Weights of a small GPT-style language model, trained from scratch on English Wikipedia.
Size: width 320, 5 heads of 64, MLP 1280 GELU.
Architecture: LayerNorm before each block, no position embeddings, biases on query, key and value, tied embeddings.
Training: a variant of Muon for these matrices, 429M tokens, 6545 steps.
MLP neurons of a small language model. Each row is named by its layer, matrix (up: input weights; down: output weights) and neuron, and shows model dimensions 0-191. Each number is 500 + 50 x the weight over its row's rms, rounded and kept within 0 to 999. Numbers have three digits each.
After each neuron's rows, "fires in" lists the words (lower case) most often at its 100 highest values on Wikipedia text that the model never trained on.

L6.up461:473490487488388500574553622501605460489591548400438485486518551439479446544556536573409517410397478455554494523522465603459505561507521520558507468489492538447523529550497508551523456482472432561543516553548481474501504503598522475470477354539510414545443532566473469417603576539533504452458433521492455460520441588537496372524555490572491462480532508482417526503430538560545459469450504494437523393522553535552500508451467528425444500544478508502513505586504538447487493560534516417394588449474518516478462578442445528497512584474495505492599409479509503531536506445497480471
L6.down461:498504435455542559497455472535535509452502487505513535485391494590584541478486499450484477447400464576417541486523549543537543521492515420516492495503528457456489445503513484532510522579507605549437414432520537542446470513510501442478490563444545578440486414568401551464573515582478500527492483489381435564500582430511488559531535529525530529537476420492614415475517442507487469465481480505470528496481491548561441471523410452477524481521514533453498501462527507481520468434396468482446437491482513475529507400562520562362489547503503480581570573500533477517443530533560566439
fires in: "a", "an"

L9.up251:502387556553498503506580450505547487531585536532518480419558361514451495483509595500434580556482515517514437539511590492441496510485473601423473549418364495570452531390389473494443522496482450521526521374483534490537536543470524423568489520501503460425441456491512456496508483587513460511442555503611456520395478564518421511515493486498534528556526544533500512424506530440551502478470474440539624467547472534488515523494501603555512540482443497553489620485524549480511541463433541532532450473489513526463493468472479547571503492432499529456539426525488479491456417539450493503
L9.down251:588509482612566471469461517611405481476485546512542515548547437577488484606493553510477572443548452466583521404522534484506545415424508539491553561549524388523455530582452489464427487597462561443461580570497472531480492497559448488468474522500513486627516509483443495515503534510415598578446583596570462512501480605544483579526566554570515486486555576493482456465519532508426468540577446397433564491532484455459507412440454542524492421529473509524605585447470543530530483474393478430511452503505526435538452552458427498535508497550507435452494469533446499467497428489569530481
fires in: "the", "that", "of"

L2.up566:437532514556574621491501556505552398541467462453499474361442516534536488519639437460514456574460459527559442490509515502426539533447578470442487421557531503428561586625433451459500428470558478478513457419582484507449453557478422567513469472441500479447473545443523459513423443512474492457596502480587481402484503563539474543458520478497507532455516465467490476509578492472632538537471502491544512590551534501575514549453530521533456531441545495475494532533497551460440472536453566571442454522478424434487454486507530564511476515485431561516515522515602417548458383526518510577
L2.down566:484480550448509526523508495611479391467569474453512495491485542597472564507499379477572468543497482497533448548445553639501520535423406491518455524496576515491435497545473472402502524536507525490410392461619530522500489493521465491549545525507564365549483527496432443535533533472495445549503466577515465465462463540551441502439516336497513560552534498437533433613544577428521557546471457496589470461576545459498522470431488562505474489564494521488533545563576556507426479511390537535500514462494514461495412580512526545457473506439601529558476458514504450450494433509492586458
fires in: "the"

L7.up984:487519525558467572553569446513567452476498420556553563525499417517484480535453509590465445461530537438495507527540558554458531498433587664398526462501504549534572523529476398460520411496483484514562511393488492614581491550502445500482598385439437458428545509512518459436515491466505469455483515487548475499635516469520509499478454469451489487543472427494457503553492514542518485513507586509479495567470633589457482533612491507458527575567474422580559586516455515522520510537524530563516483494473582408428508561576571545514460508483539504511547518452607568444473458501554514476
L7.down984:445505527404402533520426377577477406431532468491422553524411481542402464551501508524501602526513525586486480542482541473509498464492421424504478538487415456521442512493405555504506529538556561519500543421413551605563497569516493554595580475446513522468499439515430515578545505570533533532572499387498451524616532471413556507485626448456419546468601542487530513442527494549521516516591485493528535580522572482449440547532491439487480499540560452409559519563502443522453453554530512553467408492489481467541566500440444472442415478475511481587529526470540428479441424486560510408
fires in: "to", "in", "into", "as", "on"

L10.up1115:469560545439463544506488441524531548423484530494469461516490413511468539485549503459494468562470523529446460481504406481475531520646488569465492560577541553445447653502572414513452460521487498500487472511514427507523545520584459553565489588521492544445525441464591433502535443476410556490602502503476514463536501465502493563507542499480501497469549517485504451489429472541610461456447469460482484458610513430414491566596443559458535634498564550456432490436479551405556457539552494466562468479460556610426529436535573475528486492499463540486501487437545569487525485446463533528
L10.down1115:467551402528508440525548569589476434487534483572459460422515546462474433554579361475431376529435484481511523514518564489529459529497475440521520445501440537593525485563509619465516557507515521516466489504435345535617453551517413509449471562486422480579541481506498431537562494493486475461560406430562522476536506594549512417507415551481527477452581518432549523548533447508600471464557559555535476594496520409493454422398478520551547471485471488538538492510457460461446406487498448455511502579537563395484550438440483434503569523470526423510461461474474485467453563529470520432
fires in: "was", "and", "later", "had", "he"

L2.up373:421465531432478548510386559465563491504485525506545457495498491530438460539602458585541459394532494489505569501503449572512562480538540488529530504484483456447573491516509475481482490527521541527475461499443389454468577480584517519435446498445529522521489572556458443563545583484537432434507524507639420453545442567513522437494455518541574545441472478539519506445481574443448548518515544458475545410490560580491503554526558467452413509414525541466492476487542523505469391517442559577590401499505486411451502535533464481536472530457600478461463534581552513487507388506600566541
L2.down373:467534552493483514481441560459567493528452453456498458508537529558462544415559547560454497445483509497474547547526473559436509440565483499579503426458428550598528442531499458553400450516526513557607538509400480338571469591601480501449510432517396490572550467471490431428522560516495512524538570544525532523425511548521462395430554487482473533484488453526479579495505481506459504483513525449576535454512522550444478557652476536484607411516522552522524477418444564472417434392471612441499429561469530498524469464470483488373607481449555428547421592455454543489551426470544500508
fires in: "an", "animator"

L6.up822:472412405555514447507562494558558529457475398539543498546596463473460515541504521485574662567566409492509477413474602446520499503521591503512521484541577528445571448454549399477552419534501503528564491499491481358499485546524494509581460464556488521524440563534455510377463594415504535364497495572554465462440472469476444478525482442444437447519470518468489524459476532518541522539531453564514473461438502523526478417450448459510470549427502492532427488555546507473620492522533529497529476576420506533560464529472484498534500543505515488503546564493559465490453438432449491550
L6.down822:546540467522518481499453483457529496457510450507472466570538476459436510468521408501520436688538570465506465466496550468439453447515405558554493532460443440450438465408455504442537479576563570529579554430457489568550536578440579487502503558398564487479543499515518573491473493533571532473558435543535464530553433572498456482466469545579473509508461459498551486533468455524429386492546539456480538489446537400570480632380497500454540528542432501470485539523434417501327562520548374475524493518571480422573503498451548477561473454528539496500422550468483462469469479480480463538
fires in: "the", "at", "of", "around"

L11.up571:565542511434522541463483547432491446542456519533486391515443407611515486597489547479508452479577489467507525525504426549568501484602480557427507416490473433411555506526512451536470491578577457466479583537360441502558572461559488528499521521450488631540509522511481489480589587533448490482462524483530554527554435529449449594463504452569538499427528616564569517495473464423473567447478574471542570575523508484451500537566522503588509488505517554542596515518515500540382441592499471491488531506533549498469520475522456570434556488440574498574579498493496506470568509505476400488
L11.down571:498566533587468500439407413543461524466463496502545503432507476524336468606480458501457543441448518475534529451581392553509453474480461508605504544529488568551494529545465531460542472474528413520451423641508435403504448458514428495448417451567500560509460458457538455556506452446452393560584485528462512447576513522556507410503535452518460608480451505504516567511482488545574455493555463542461557466518488491476488503543491557482526530451424520475522500519607504536448522457469408514385376552542506547508446500484456538513494445491525559467474549394500537517556509507470470458
fires in: "an", "man"

L7.up126:525568445514454473543483479500586515489450395513488556523496492396547494511550522647591499478465431494520455520455617515375400545506599417547470518509458443504481552469487510530517405483425560438480510446586518522486516601482665400588503514507497475462503481545550549500536497530462536322473505527575437439531458566516485521474536468525525477534489565505468485494485490480528553530490470404517461549565482509550509517489510481525523518552457474516515462549556524518534468504523434474449476435510430498478509550502503498516473504454488474437475447489566605552510508551417565570
L7.down126:457476417455466474500444637491444517552514485420377564498549445546495498598469471521483590456442481481492429482448579627538491544560523488605471553571501484469449527350414480440559369488470512488395423473567512588476602534578540394531488492461470479546471453571511639548496474519647568494484439440474421492493531500540491533471439404494445462538455458460479533502548480543515586498506422478480428508503477455580475542513460446464508616510560497458533471555569514440488487510488447531529479485490493425535505507460508552484503515451502446522455525463453557498456468491521508511
fires in: "a"

L2.up448:532507487485499437529512498497494549461523481594441523511523439525544512462473466514476530501468485479480540525534495503435371463511489534560470532454456448453473486542558588463591515520454537459475506473492441542479485504493503422474567513419606499499464491473530519567557583477539472453536577462505538443483346454503565473543460414538445484596536490475551492526547450551466441569527586516473457470533514507493421533481537464499438516466434612459503391487524447497496537511476517517474445459500441403467448601485530572427544589536555507401480409451494493506537510536441556518
L2.down448:492466500614501460549486582500457579418528524516533490523513542562492484394457436572466610585392485450455531451450499525470489448534496558535548503515423501509523559512527501435521526551490573450498476457514432462527480509537534535482562479440523500505484503512464448472452586517566471538496524358507524568466503427556574517493450451540482388533491559530521499446540493530427505541537556441454559479537543509490520538487508503573418487478461563428385481503456472563420487518524559521554467417483473499418407532436447508467483552553526583390513395527453526480534452445447584498
fires in: "at", "from", "in", "degree", "graduated", "of"

L11.up47:515469505433496545582383521492529466516516498511542513441476480554465494581587506561370445503472544549528587515521530558566587574501541499417463454467521554587494572633488456556508545492541521551523479538382528452529509507484481611516559545564549479502437487526437431466537443534552404506535442476505520467457495525467415459487588521467470477533527441558555574531531541497540482560405494470390489500519582534402503454490493508483457511553523451533513505487393506464406486468359492498526467535506541499495393518495427525491561521541486538533482564418506575534549515520541478461
L11.down47:470533456520510468557449510483565450556497519519550453438619480572477443519477554530553451443542523477471511521628408476415435582542445492502439466557400398420486494461597529480492510462588443545554567498404535466588486512582349592487488437538514567543589466504561458473489426446536436473501531506553464597511566507559502479491597470540475505399463442536471575582539518520440460543415484459481403522529502511489520473531511549524553542415496421555441465471523469515592474450487487457529418541546555522445486464493510443506509503490519502442525486467496489500610579467460491536
fires in: "an"

L2.up1240:490440477584535429444495475480475522488487511551520467532521521513537504475484557581508497451419538504508477520553460488505478605465460549513538589514457563495509572407511545415433478487430518470561480542576481484416493410440449506508582460479425532537519532543468609459495441480623569535490459360452528514570395490450572441548476453464515549420421497527571476519490474502490624536509501541397475556475556629503412541547468501462561488375520502522427509454479444548570431562533519528466571520493439487403559578513520479485584472477540584490493441422520515484583516475580503498
L2.down1240:475479521643363456528484473535551453539515561523589429596597467449474527477448424526543426563430600576441547417430547480418508544484521458577524520533468527511538502432494551490525485489557493429475469473455417535476566477442405490460586516424483465465571409477476623528491535498541512517493506490587527475537562544414553474415561443455482547428514475537461558414470484493467508452547537497541575483604536497460513590449427510537518483545512499481447466561442486578584495449491498554523432500501438520423522519492477482470469419471466486520479539524466474487524501502533379501
fires in: "of", "in", "for"

L2.up793:492523547501520551590454505596517573460491430560505470455539492522447469517510522540506444593503506438473545478534492479429517460480524439554536488514447503467479546609518479504419477434508677499558434531558510457549419476517615473452453511452536485489419400554464494497485487543420476522514514542467475483572449512510464433578490424550523455507485491465493471510388444550493563424368520512482509589482452507385492531495522444544390575519535449524469513526523502587469487518526416512424546488562522505506496508538518415501478491553516404510444530609492483529544476584545553450
L2.down793:519457549532578518513535525452513476463428492491428531606438492525400506532482535554490462521539477509555475577564493557506438514530486558445485450527431461499565442518495589500546489516515465638485487432357455526445499471438518402487529489553392503578428452500528447407514517455532534556499577398541421582497481492484519537421463517565515462483542530486525498551577467448487519550501496468463587522480575530477474479473591447516576466643557496489480479487525521507443543535473555536488403483493542548529448505484524468488529562526470493609521530450441496510569629438539448470
fires in: "and", "as", "in", "with"

L6.up1067:467475533497506512528469584554522524528471515594462518512477459501500578590495632542435514527449472476498513412531429521475466543413510431456420533501582451464468526522409515536568496445505581430486464427473438537445548456566444568470443495474428529496518462437532593460648468535572445484514520431434592611467531556406452526460576484595542531594507484504550505562473655596474510498473473463478458510520486493468518476557574481459450542532475482565505461545433499392497463507477516519489488470470437537501434457525494567573472516650518427471598452434539522483546434467481473469
L6.down1067:532566479511505500426464542455476499530565495516459473524509509515408475506466416485524468455561440480476472488603594562569564461546515466579531415458547530458513539642449509464407469580483512525511515490524556513555481561480484420520566477581474450513436547529454420491398472509509521450509510468442422445551543496505559504506535541445405535401426507482459448569476434394518470434492526504527584490446559565495564527474553425490607416520481405452483602565561510548475495497495569518551512488405570433531480488472469483505539446411435556502508428480565570507408556449515484429
fires in: "one", "and", "is", "was", "a", "as"

L6.up628:590537572431452483515430418546503502470486380533532508470516415535532467501490430516471510481503434484574563551550469497552488460479511523509426466494521510534443520571511476484540501542477399521511548457490535543477479494533488560504477504378513507610490505520533584490521401495442502492430462509515521459499535488516590461456392436532529505630407513441442445597517537493410573553514577509462543468494551505552438518584528543459468545562459492484577535506476599581479600549514576545463445497499451551460476525437455493493454477451535472381477461574507549505501490478481423500
L6.down628:423482579525494533414460444476512495465559503450494532509455523459496421574493534527522471529401467536553472545490512489554523473405454431491433543496457511473545523425553528453553512453510580452560508414578517563472484551557463562446485598504491503406569551512502609540490496570515495481469488469555516453485546455562556515472534601539505554391498548486533504493441472494532534446495357466537524417474587484457480484528554477472460465565493499457568527491493603470517509487525491586513510518442477493461575455543456487380499495451436492559344576419522608467515487427461429479
fires in: "in", "2020", "2019"

L11.up1250:505507516522521577580462563577589545472432484478504484531417484510471476487534406497445516430425524509492521448508502578523492655564578442534464533526460555450596477395466423493531453397539443537447473506530504616381493471443487522474499524540466544512501478459484421532519455506580466418624551442574454510469491457528494510514473436617504492559454547514514457474461451540576535439480442505502424451596500516476493448533545394457564511550472472530601420471440504555536402455544543566527447582492556429448483444442445543473443542451528522454447394549390465535564509545601601487
L11.down1250:461469524500584457435446579538414504543445444500501523512449543610572505468438425531468434616605457484505442526470506474486423450514442550561552475474491455550391509494517482519512530554479474500487435523571499427512615472519490504468493529444556498510456445544487584440433577568574567578484495582448559459508570523542486533510411540468582525510477507476476497468457452516527580439497465437465547463500439536478535464558454526429522439479562513537466497482571554515515447489563552450486629482433317549521453472481554547461473598583456486590471517493501557407501457592483559439
fires in: "a"

L7.up701:479481468534581547564550604497613451498485620479489483409540530498557504477459430469528554610525505508497492411477519430528456489535452533472490407500459466496564513446492497474480423485569478402454458528477574422529464513495501537500503600470465419415452444494524523588494461427625506546518448551481473521485550467479447581547525480481577488432463535513462434542561521431521511578545491510545392519508514415534444494446519479585526563503555513507569534494538526557516526458493502426526475531488455445419535483511487351450526562493530548435550433557467488505614555479520591572
L7.down701:472453523479490388503533557491458462453533468598545466444528465535556527447488509558577464463556571490553493509510486574531472497467485463505477493566547536508480454489475472508448452578553579520425485558460458592531522479513469544529554498437539548498539443543533550500579571405437512507406466552598559371453509458498425481432584494528536530507515506446581517531505469485486572488445504506603515530532591511372586456439457441458531520508390564405532479498530488514506517554530591549597590443481491457485560561533495516475480466525523523575426496423432445451545494479552523452
fires in: "the", "s"

L11.up1057:524503547498468520550530438398598450544367526502561461510439480548410558439448508536444504422406433542506486517560569595481500567496387375530522527454469541511525453532528498605454575520514491562449511512418554474469570478551502587525488512553508587509544582531492498438423655473461455384479607487542452465529619559584470461490534448486502483463522552606517511476475454454500483473382475498511485463508484508461538406488472549409562461488434521500538588537536500441501535564417620523565522522478502496491493589431491502452488511445537560516540492476472511453573505466429585520
L11.down1057:621449490556525514499545553510431473556507509481611416451422458510556460480483490592526507447459540526519572489483374542543567502452449412490527441528426446493510496522533505538444539513492420447481603510460605432464502567532518588542482444601476517537489462461406436527430418494521575545517447517544535506424501453560578510484449483538592522539543490552408529541517413422589513492511516559508540525491488504501466537584481547526524447488410436509543425432580402401535554519536487491536477479511465548528558506504455445452584439566479530562529576587554500524565469550525481557
fires in: "an"

L6.up842:371534534516606491484525510417489557548608630470535515463623413503496454559493530409430481516582380526522503472544463586526519538524496530514531523468410527475482605416460444409491513457528496495582503490555521478463450559435522518469489440522517532511537475465503562418445584475560448474447551438500515588442487540465528437492377504449540462550588562585483420497467525561509492462422439483460530557510468356469455497476540450515514561515590515526462427505556578496553497552515599536504484530562449533566468473534465509552534485428497453397478554467515523543489495376486487509
L6.down842:527533505590477433521534487629521442534519572501494489423489384558479518422521450524363444463449399498519503573451564512511504534546481526460516544525476547504495516525485422511516439488465491490477471561446513572572497608461544503568525490501499595487523496531514506646441416554553444504462447548507534436510489536483457414549430595511449462551556536432524532477416468495444541372528494488442487491490517484404550535506502558479514341491494438494505564486427530541548540512556600414441466442534486559508471498458380477549552489477434394539461561524515507607456448466497514502
fires in: "in", "the", "throughout", "of", "game", "changed"

L11.up535:497482519612475526535446577453587569601542504499496509529503496491474491440514464511535490459468527474496550516428548556430536499496582495491473491414474533497429509499495539560594470492483561462534443536542457499459430571509517519566506553474512535601478439457532433484513536442483520486551449525482573527482452459594481514512428486474474550504453579524515546470593548469515493451512477521527463480521601618473370506474505507464529557465370509514539466491424452497407488594431460559517462450522533505416477492550520550505408608423569565491590395497534555521540469353434440433
L11.down535:470422499491565445435536506478439574426492513533395513487567549585462548542406457496492412396542554513484576496622547609626615419455627542461430566452507530409506434469529562458485459468454531516497545464575588455460493484514472512535551539420529558462532527540527548467584498548460591543474482446352474487519522435500525495478553424487448560521435467479515529391414489500482517543520441473417464454601482532601525461497513566568565460578473598496558501522513467556491488432468488538420617537418491475488543526494457507476512490391535501514516598492482508389453419511481548520
fires in: "a", "ceramics"

L9.up1125:513518505478473523563462486529534445582510480539486458450482412460463483488423432387585494489510555531556586431500513446492566531422492551560481441528472522437452528529587449450444545419485504507546506463542569585445499442534538484463445542526537508517569500468526488434505497514489556448524508509411497579602393375418511511527510495422517497534461512531468501451506491510495481515487528548491533532470465513549482538459459404520447473484522606436447531561472544463424449442531505563545468473454444427538588500593555535511497522567460457405460512545525483575524510542483460521
L9.down1125:520455556559491441496412507427465456486521449435575490466550634510361426471560548596457408440502417455515549520496471503512621493536434537451488535499580447496480527516537536463478482469465457607501469554469544517541438619443464507528469467387561504414556542459480499575456528529464496504570409534430561506475515488641436504471501464487565475487601452513509576488452510553467530508519572455484542554422558511430422491596543505448547512562485452548508413552530491488464536557419474542529515481461471519537483550460525509485454492476595468531495490461458602530410390534470519498
fires in: "in", "at", "around", "on", "may"

L9.up825:482578552445485585498469454542512462555425561508505549492459540628602480576514383564520476398494554580491502471566476449428509564499492523565579476504431478413478559435508432488450538450538532494536534479512552571526511390526482499356475573372526567499545539427501420430608478496473488446480532450517498478492491479508450454524485546451477533496540537506471545554580517521483522574461456464507516535461475508553493500440496391390449613585545471522483475575513408439551531580480512430514430483531540507445429562423490427434564538464628348445510499451600605514481532551530559500
L9.down825:572510445464509455487513562437542554429525403529477563555429405517445510479405579505464459598462373428489540462476536495556524526504525541478472561433529477530518490550463521510555521573444484483481421510511448453477476567472485520655499469537492417558498486544514576543448529461512531475492440551535537540546462530448590510415485451579523486521530474470505413464447474527466512442489565553479466516469496486460594474543591662560483446448469541518580575413486437490446399520471538502510510477487444531595584459540500522544556444558388585556467473570431407435452555534536510486
fires in: "he", "they", "to", "it", "i"

L7.up743:434530415508511518573514493426579521585480363499498537391533404432410549455496483495490479452441458518456527517542478525487476450452558507549505551501506564518557455521459493559486560443552482497548550451489477518548497474473494470536540511577491507443487534486512489470489459501516543468537420516503543479513480572397422511431494526528566427586471586476480563559499497538509460467491538454531420493539495546453531504483510471478575556543511506573472535588384523525577552523392513553463487472588430475626395562586427529624420577477461427451511432565395441551633490528489517518
L7.down743:507484508631511489511502478574502464527481495528514447441475461509538516466462454501451460506492444465556542564560575516466496462467479467515552508508548500522419579345492435457541512412469525539488537523538525560531511472488486517470520473415482433490532474495570497468449430503495502452553515459485505618611603582487487478538571442429486657477451455433545464491503491518474400503455487559408551529409564481542500503543471445540573556501546454491459489536436452445508519447554546523449454573515491475524523521545453560570528500379531508564458605440550547454513563540511502463
fires in: "as", "to", "than", "on"

L6.up659:390418459464503549527513532536464380500451440477522532485527466564452513434509513499439577579623441552532485472553500470513485444419446563472465525467517534508376488494452577485486505544517477440459487441485490396487380593489487537414528493485409454466479520474469421526568417425519408542541403444469448481529578499449508539468485543502568505499447498574479444557496530511470537562540520493423595477555493484548504508510434487459500427534528522495505597486538527523524459530528533484464585503490414444495497556451541564552458593483488493449449509501533605527504430498408536521
L6.down659:416525527514555451509533499546407505479420475431536479520540390557598438529469462502541547418517463511453444559490489508494476468421459451462602476558527445431521461510448556536494511488538473481489463564484393488468458540520431585398486516486503453467485477569409482415519513536520460552498533469611551604393501467502532482543451452461470443491498487450481423507487543527504467524519525404486432502457542433483567509409575486445500496504547507552353429527542563546529491553583528504481428488457529464486500588584511483518604495476479437483590526568537497599551505520517449454
fires in: "the"

L6.up211:569485578507434606578400551461537465463550374570547360504424473467451488523516393440546511515594567540550490564561378555503439529558533561470407464566480620491507501488438435573426426479528476501572504420499574472472497497496544544433508441446531521474419580465476406512518540528464428581573488444605519436527435505587464562428613427570474569499536514497518536439547504459593557424440558490417510476497472505437572570564470517467513548524474504592509472445533459533503520557519588542544553454552550529494495487488557469427479504556476514528505470605530422479511484461465476528
L6.down211:539500502516513562456495525563575342502476564454569513516520457498501473489522452514452490343531468428502518484541567557589517468541449525483556497433433474453476451442526539492565596523485414454458514476432470416597555529573479512417485506495427530530486521548411650477459573372521487592518563485578484575437608460585469453452521529546569437467455555512477536478492495452477614494488439534508411493610584431460454584498573521503540448501514504417532519595545549466537503420531524498562468511500483513483574530487467523550560525560538423515484547509532453431518448444478507545
fires in: "an", "animator", "were", "of"

L9.up831:486440427528507480477503564522524534529445542505491586524471568392590531449506472569539452544587480459471541519497505556517456459489472528431482463488538489529524465518499460545452510519468539461511508505567494496481459535505489483594501500488523503420518524601547479433532516417425531444531591458496494484508415438490478604598498442411469565467510538475551551429556525442448467515435481447565448621557525496553469513473532478482415462515489540456563516524537553512411477555481540522484486559544550510442442553539539478533494528540542452521574479486441516544562428564481522478
L9.down831:475510511470457514524526561568539550443539508597463445481511477564494481490444493576463532474532396430544441379515519563466662497532565564451461477467433533496493532487408530493480526476541456482500510490453586572529483490560504478472459420435495520471460565568532572562623545388498580600492495444423460514575442456496614538550511503454486504495542528486528515410562549504452474524551448498493499448517501539581371499449425468495483505587461495466503448470594464515477508497493497545476451397517456441539496457466607507422470526495503484495504478469460487546402477543529489429
fires in: "a", "the"

L2.up537:471544459510538540472500495414418464465429486550542476440538487570549426474511552516527423539529550472565472573557446548470481423454420580557558370570521475468488489516497575432592424434445410458510632565480432497528461543598542543528493538454524531468439526518545571494546497449478517465525474487483528523472481395528486471457526566531509463581487478482466378439481500594454510540497472537539573518621501546508518397520460435598535529569436494500456567347540567395589495481519509533468510534558488520457515468422503557514438502529490584454566443568457483477498535420444504505
L2.down537:518480485457568590376468376397424484503561534387500517539528535566482551482575486519533494520500478519562468477528543495436442543470484525574510466575466623515414538460539532480539468542514393445452572457442506472522475486518410471562478471476514450532479531546511485495498464518544523473449432494484568514512520541542568514546578619537427532453459514562443486540489501574458457502473461529485456445585552511506449520445503509518573481564457485488499550515446429419599422460480545547520490449567427430471409446446477439561535548398506607435506501443481529513420433427421524565
fires in: "with", "to", "in", "reflecting"

L7.up171:501417431454563472483564453469543416519489471544496464472516519619546546457541510542422528499452544512465518484453572366489486510509526561583496563437473446480478552374474545513527478469523477495567523501516528459468472488537516374522545507498500591385532601502550620499565557413496497394426490446473522506456496521593517458495464455528454537509488542473544484488551568561442532388416536436548515461545508490509435475440483508512521549511530476487464469515487625484551434526533568546549518485451510494533477494533546485517463499473439476427497509490534482431557470484460490460
L7.down171:447508540504449524396536497532452491499568518500508476516534528486625561525466446539525466470484487536501450598427460476594554547463531357485432592444563389448571494492513523475555495435514515512471505535438414611554575430540491571503475501470539414563452536491489484536454449465506460535477520612559554488523502409549497511594511524580504537511450441465558462519380503525454536473422564471536448485509583429523470525511485438546459435566474471538543580529513487428423436433493553555536417473467510567625621551424534507471550456444582399569493513533513547510426511449570596447
fires in: "as", "to", "6", "in", "with"

L11.up968:492401523549427539534542463545548522467463486510609554565469479515507393549513374384494464475484526582536449422523493413572558487478451440533594507494575520545566555577493527414477449396460558478582518498521535552541507479522447472514552488544431520469516546441495418461471578513528526458560466483511448414421401458430477457550470498493529498437570536528479469379460493520536512566610534523597484543558547443513452522502528529554529462425520559449467478410605488491562416481514515527498451468509523554433483483505558533560568426467538524519475395516409544537537516498446502552
L11.down968:602522494537440506508517541469523451542594400529415485375455476496550509536421557611445387517560554485495455448467604506376546536550442573509409532500393485499546510508396607506514533501519514465431453534484574506481439458542497576517441499519465569490406501475409525568462408496509457471492581511497506495583508574537580516450478528545621457500464481510470562500490458443460507479474535484445530423453589572495510523528467558527549492510486465539519495552388461554518504632523516481532510527431510556452579516515463508401466481493452514469558514522458516501463481470529520438
fires in: "to", "he", "l", "and"

L11.up821:493509604387561528519504488477542535462540520468535470514464480616492519509552446500455534520428488509457494466634480463502478458514435567540470400549512506428586538550542442585536513550471486513514533502455485487560522541662443507481484497516475580565501551517425484600504473493464466504505552451425541486564461463500378441404522559557472511403454484474443526513522490397545432437575470481616502526525566414516478536544549487541538484441432557482567536459434550457466493544442568460575498612459517486420461427506557418460537544521530426594502459485542524519486461465515542497
L11.down821:547566538457510507433492543499493543525466492524591475531494472518467514439498446426508525593589619475509578519577548506472575556545457488535510490442493458465418479525535565486511559542503527490415528520378430467518503610559518537370495437462423549468571500429546493525566446550373451494545547461504514419512485466530420485554494524563403496446512449485552565546451488424488525475448498566570567526509511512403536502459534427538610552412544451489503521480509530460453503536387400443524483462476499608539456474513445531525482456527512481571552453496439438482495485447544519542
fires in: "an", "can"

L7.up601:489527495493499525556378478563514577491519405465587475452488574562508567425492418516393566483506468522568474463474500481521601544462450561483457529519431548383531583487486421473462516470411460586545501540600515570580430579468448390429445425444479496459552488481455473491543534622601484464408485524525461504529400537385526567525456485506522507557584531520532480477484546560496512440446542494416490518552484404496517530389454451509542499552504539497458568418457563437508486519596463541442450530508482519509518557466511521497513466492492547528552573492545548498471443471409590472
L7.down601:413532543533527512526441541568482573477530499576475496477482544436504531460415472507439474414573533596523432472499448520456485456381584500554523498560435614443545445471572551473445456507481571517536490469522485582456415574593521454460529454497447442410549421434482527536442507483559410526495523489393455486423524530504501543548480601499496461577525542452442555457526574585543447404568379465444513495524475491518451564444488493418493461514544523517470515568510456546509460412461448548444563566612607591548544441515478518443509483477501497533536487470526511534456512472545520497
fires in: "to", "not", "jody", "both"

L7.up791:418488437478547540529538545597498550496514402540437580423501497465515503511564445459508594559486541573567448526467575535432421570425474546488515462463476550467493504420580472556485427375456501514539538479508669472436478555485560431489503571518571428440507505429549412505497480538492438546509414508509504434515507523486444543528473528553470514500460426511448507555490494511490533494459522526447455515423533589410446467566438535485539546548526539547534611518417482529545543577601444444474487478477595516513466419526520447475476508489553618390440543587442542569464445463507508549
L7.down791:409481540476522442498472490511558476520419498486404497453490456505463583489497445469502492512496564499528479467507553447460517446424541456505563477534499364488569420472441482464449580508567541492483403478478483485566492530505504432496510497495492590536426506529468463554468570518480380471458548492526509560594554572512584587576494485461467514476441591494552541544498473496471385483531450468513506520458451519408483536516427429546494439494589557585434520501468524510534517430510533648482388545416446476499428491515521427508493502506553432555514471482504474536614496470456444505
fires in: "by", "all", "both", "only", "to", "as"